Weights of a small transformer language model: 5528 steps.
MLP neurons of a small language model. Each row is named by its layer, matrix (down: output weights) and neuron, and shows model dimensions 0-95. Each number is 500 + 25 x the weight over its row's rms, rounded and kept within 0 to 999. Numbers have three digits each. A neuron's up and down rows have the sign that makes its largest values positive.
A block is one neuron, or neurons of one layer that tend to fire together. Before each block is what it responds to, as a language model described it from the Wikipedia text at the highest values.

Second year in ranges
L5.down198:488494485529517464460555494528500498511524519484501489505495466508525497539466502486482531518485508488511483469526514460524531526495481491492527503474533476484484481492478491531492507506491515501488522479491501468475507508509465448471500533477512476529487517534506506533472538464529525466
L5.down251:493458480500477460548499474494474506508489484537504512473424511520507506513505495523507487499521484476519457519461478493513581528498490477489505514481488493452543496498518540502509511489501459526499509511482506524515544489493520487531456489513491478471506519508470503482485530498493508493
L5.down276:483556497488500470502506510479505520508559522511493573518505508508515489510479528455500470487495486500484515530488498471523495484540480458466510522489529498527498533487492513502504513492467518485514481508511507501522508475468523514522479515499468484500495485487491515477499500477482490516
L5.down284:521490474532524541522507481541479504496463498465507490447503503544482498522475495546517518542518480487497516469518522461508517540491548490467476463527507484438484533473494510512481544489508494522540492511509523522482540495520480480535505480518453505490501540501462527456505526468521531472
L5.down572:489515486462532479556480475517444462509509494517501509485475499537479480515517483464480491540498471504491526540491506467533488520519524533510491518477454485504509486510505480477490513479459480516515530505501491500516510476494496478472506542490486461494505460544583518496543501473468539513
L5.down810:465523497469509517511557509514501483452534478476495518463483475499477491509485492497557506464488499503489541462462535483521443484509416513494450509473488515504532524479512506526466496500480523492492495535515518500474552482476537535486541502518501464469509549497478484539483506510507511505
L5.down1527:465505461507491495472491524494496552493529501509486515504493484470507519515508510504483534545513539496561469502493460489540483510518461493516503477536498485509477531529486419520506477448503486513551497485492505566477473448477507485454486516505477486473487471494451511498531501533519506478
L5.down1547:468510531534489471492502484502452503493480507532502473502496477489505512498488468496531526497473503513493483532514505448466498496472493540483494494527478509536473510505524527543473505499489500476497550509458473500545495490491488458495525545493513491535552495471489539483512513468527462478

Units after numbers
L3.down894:525486497490494524480511499514473525492506497521525498562453478493470528525505474550471485514497514479531498506489522519478510540505554459482517496503502470510531513512515561494495469474476468496512494510511524497475482477505485506490505500542486502490499495501497509478513482498478483438

Duration and quantity setup
L5.down252:463504516513486493458480510513475504541519509526502499485467536487473482498515469491497471478503514487512486495503482497492538548538504488542493477499513479490501480475545509531511473504484499500524494538517498485554507507508517511533486510490446482520476472485526497531540521512483511516
L5.down665:541499580552487553512491482530484504513501495510494450469535496476492497492480523494482492513457536538491525470456523489484513475515459490533524475493532510487487482520519531506505499498493511541510516527513467453462493515484507507483498498495532462532512459488535553508491493547490491529
L5.down877:534452496480458516522478496462494477521468414523542527502495518499481505498497487465447468517531483538486545457495508498484503487502484495555481491520505503538524467475487547483491479495499493487472479496546529491514499521498509487520486493472490489490490491465473466500446479468522487545
L5.down949:497519512502488494516549451493524511497505509479453504517470513494491521500485500485472478490531553500491528490501521493514527523525505477507507513458475510508479499488486461499539500546502496457521468484529482423512455492539494494479469547467503496483488512470519499484507491543506458520
L5.down1056:524504523500469493481547528440480515484480539518483437515502494498534470472497469513542444488485488541508537508488530490510511479496494495485516526488509486445505463490507524504520497483500518498496503527452503490496484476500486492483533522509545500532486478493520527494494514519495482535
L5.down1467:522513513464502495503513485474492492519515479490476485513483518536485447507456516509507528500496507461466493490504507481491494482530500520550481496478496520510472473486486462527527546493492515498458512469531537522547505499535514483532453503470487457506507503461525515461539513465530466474
L5.down1670:531478501488526542482514454543570467504537554492447497476509446497509453542505493454519540519505491504468485508460500479487582494508492496510472496484501527482472444526510516445487513525540540535492537506524492488474513524517518490525493520501475428500490526495535495478542460504520501500
L5.down1905:480523509510460499471512527444498499483515492489522484502482494484480489488487515499535499507506499502488538458499485501526514525492487553532481509511488493518481490453480514539502501525510533548520496518480503472468509500503500473505490522481513493529498490477497506489494499478532533517

Phrase-linking prepositions and word endings
L3.down1824:487511487494475501491529506498523493451507480459511479468523469495509462452529545514499508509513519464515476503486464515561489458456482469503504459462461466496510481488486502453475481528498519465494479486501499450495527514510485506536523528508521493512509508478500475502499467476498462508

Descriptive attribute lead-ins
L5.down123:473497454497485514477500460519525516478482541527463542443484507517473528516472451501503521497475541478494499506480505499474483466485529509539466504491507477479491502513489524487505492513482493481505509502496548509479488543503490502510487522497550517513472495529516520518508501498510505462
L5.down263:506467471541483486482537488481484489507537491511531484476498477502517474509532535499438536484457512526507463474497469524484475472505463489560457507543513512498474484502478508494488487502472506509512472444486530521498474493503546544485508484508475511487491533490516534475481500537486497487
L5.down489:468511478548531521530549506492522522537488455498538455512499515489507484464497524519494475540488472522472505485538513517513491515505498480528506520529555519473483505470474526546539491469482505485475499502505477462547478524482537512526513525510484477481493479445500517494474500504503541516
L5.down594:459466462525522534503513510533515482525478518530516501525502505521481476511512461501490479499541532514539513489516503513496496491462481507519523521479508454474519468471453501482501515508462497498476498481504514504487506475519506517494536517473509515526494545569483467486487476489492458482
L5.down622:503511519486504511498480488504510543502480508503513511510514480557452511530455501470469488472526539520494527490490461548516471534468484488490501563487554499536547519534465526510494545475494527472495473521490474541501498493530533491464488496495523527498499499511506514489507516515508536517
L5.down1329:469501483525481509515536528522540453501475463496491478523471491502479524487489492505502516468440482493497450535480452502559543500450503529489519528479519507534515499491481506499483516493517532506453495511502519503515500501509462483531509528478532515490466496523514473461511484468505533499
L5.down1577:479514540499449498466544495479486520469508466491494488523510463502493516532502488503483501460479524495510489540505470531485468509537456483531518540483531535514518532474518494509504527529501523508515529517505477517492523467488506515487477465471476529514507480501524494457462500494526519526
L5.down1602:513508512506512499520523473522464489468513523500504481504493461470506559460470525528516475494507451548501510456501500475457526516496505540484486489496517546480477505515481491536503526470508493462468546547503529558512500495495507481512486504504491477554479533536532496501489527481575464511

Determiner after preposition
L2.down201:503507526488477502506514493521461458498536537528512481512503526519529469467465476495470498492523483501452465490526478511489492498485505520449508499539536496519504501465491468529481479439491472531514468491499536555494535520523509493505487465505506553511478526508520516518503509538520502491
L2.down377:514512484521485526486518484499514501450508508564530495487480501514459542524493488524503524505538487469515455465493538508508511508534501486496469505500439535510511491460491494485494506503450497559475537495486502481465530517480506488496511513519459486524543488475458558497466528505500484476
L2.down617:503512500503488507508517554500464516444522504493508491441527513494473477521498501492549489490542484475545478442466521460514524514452509470504505481485490495526511557478505461500483541499489512511526493547515502516468496498511504510519483490531478539539470494491513506491486539479474506505
L2.down887:514549515501480533470502501517519508521490498498518493483521487479497455507454473519518494490493485452507532533500486486481548497485458477502511493492523515468501509513486484525516528517510481524506521508544487456496498508506455492525518479499528542484511490462500539506483529479512517500
L2.down1169:434507493488483497452511512541523504473500476549533527506476489524514531507486517511490494500481521539490527497503478510496476514533498484459496535516518477486500532467547506489526477519531508499478476506487527417543507467465444493466507509494533484526520477505494521521501474498490500493
L2.down1504:517507453486482473514498512528544499468469484482488480439509477514548469540511513510499529516503480486508497497524522523499463519501478489485476496566551475470539529499488462516510497487525514542493525525532503540534451529505501506476472483481525455496484457477503499502508515471513528463
L2.down1836:504539486476429490516497532540515515505525531481524507496479494509510513491493500537538476477490459517496509500516520482478497499497456481518515507540507514532514495469548503506489513498524511542470525459481474472487473485479533482528490524476480530506493487521509481535480504482504486466
L2.down1952:482494523555523471483535518523514552490504481490470525530498502491489485496510519499480503549444472495492531469461478465514455534443541500524495459503447490526500507473470518575463488508512482493460511516495494516436533478481539505519514487486474494519506490469540523476491511457503442509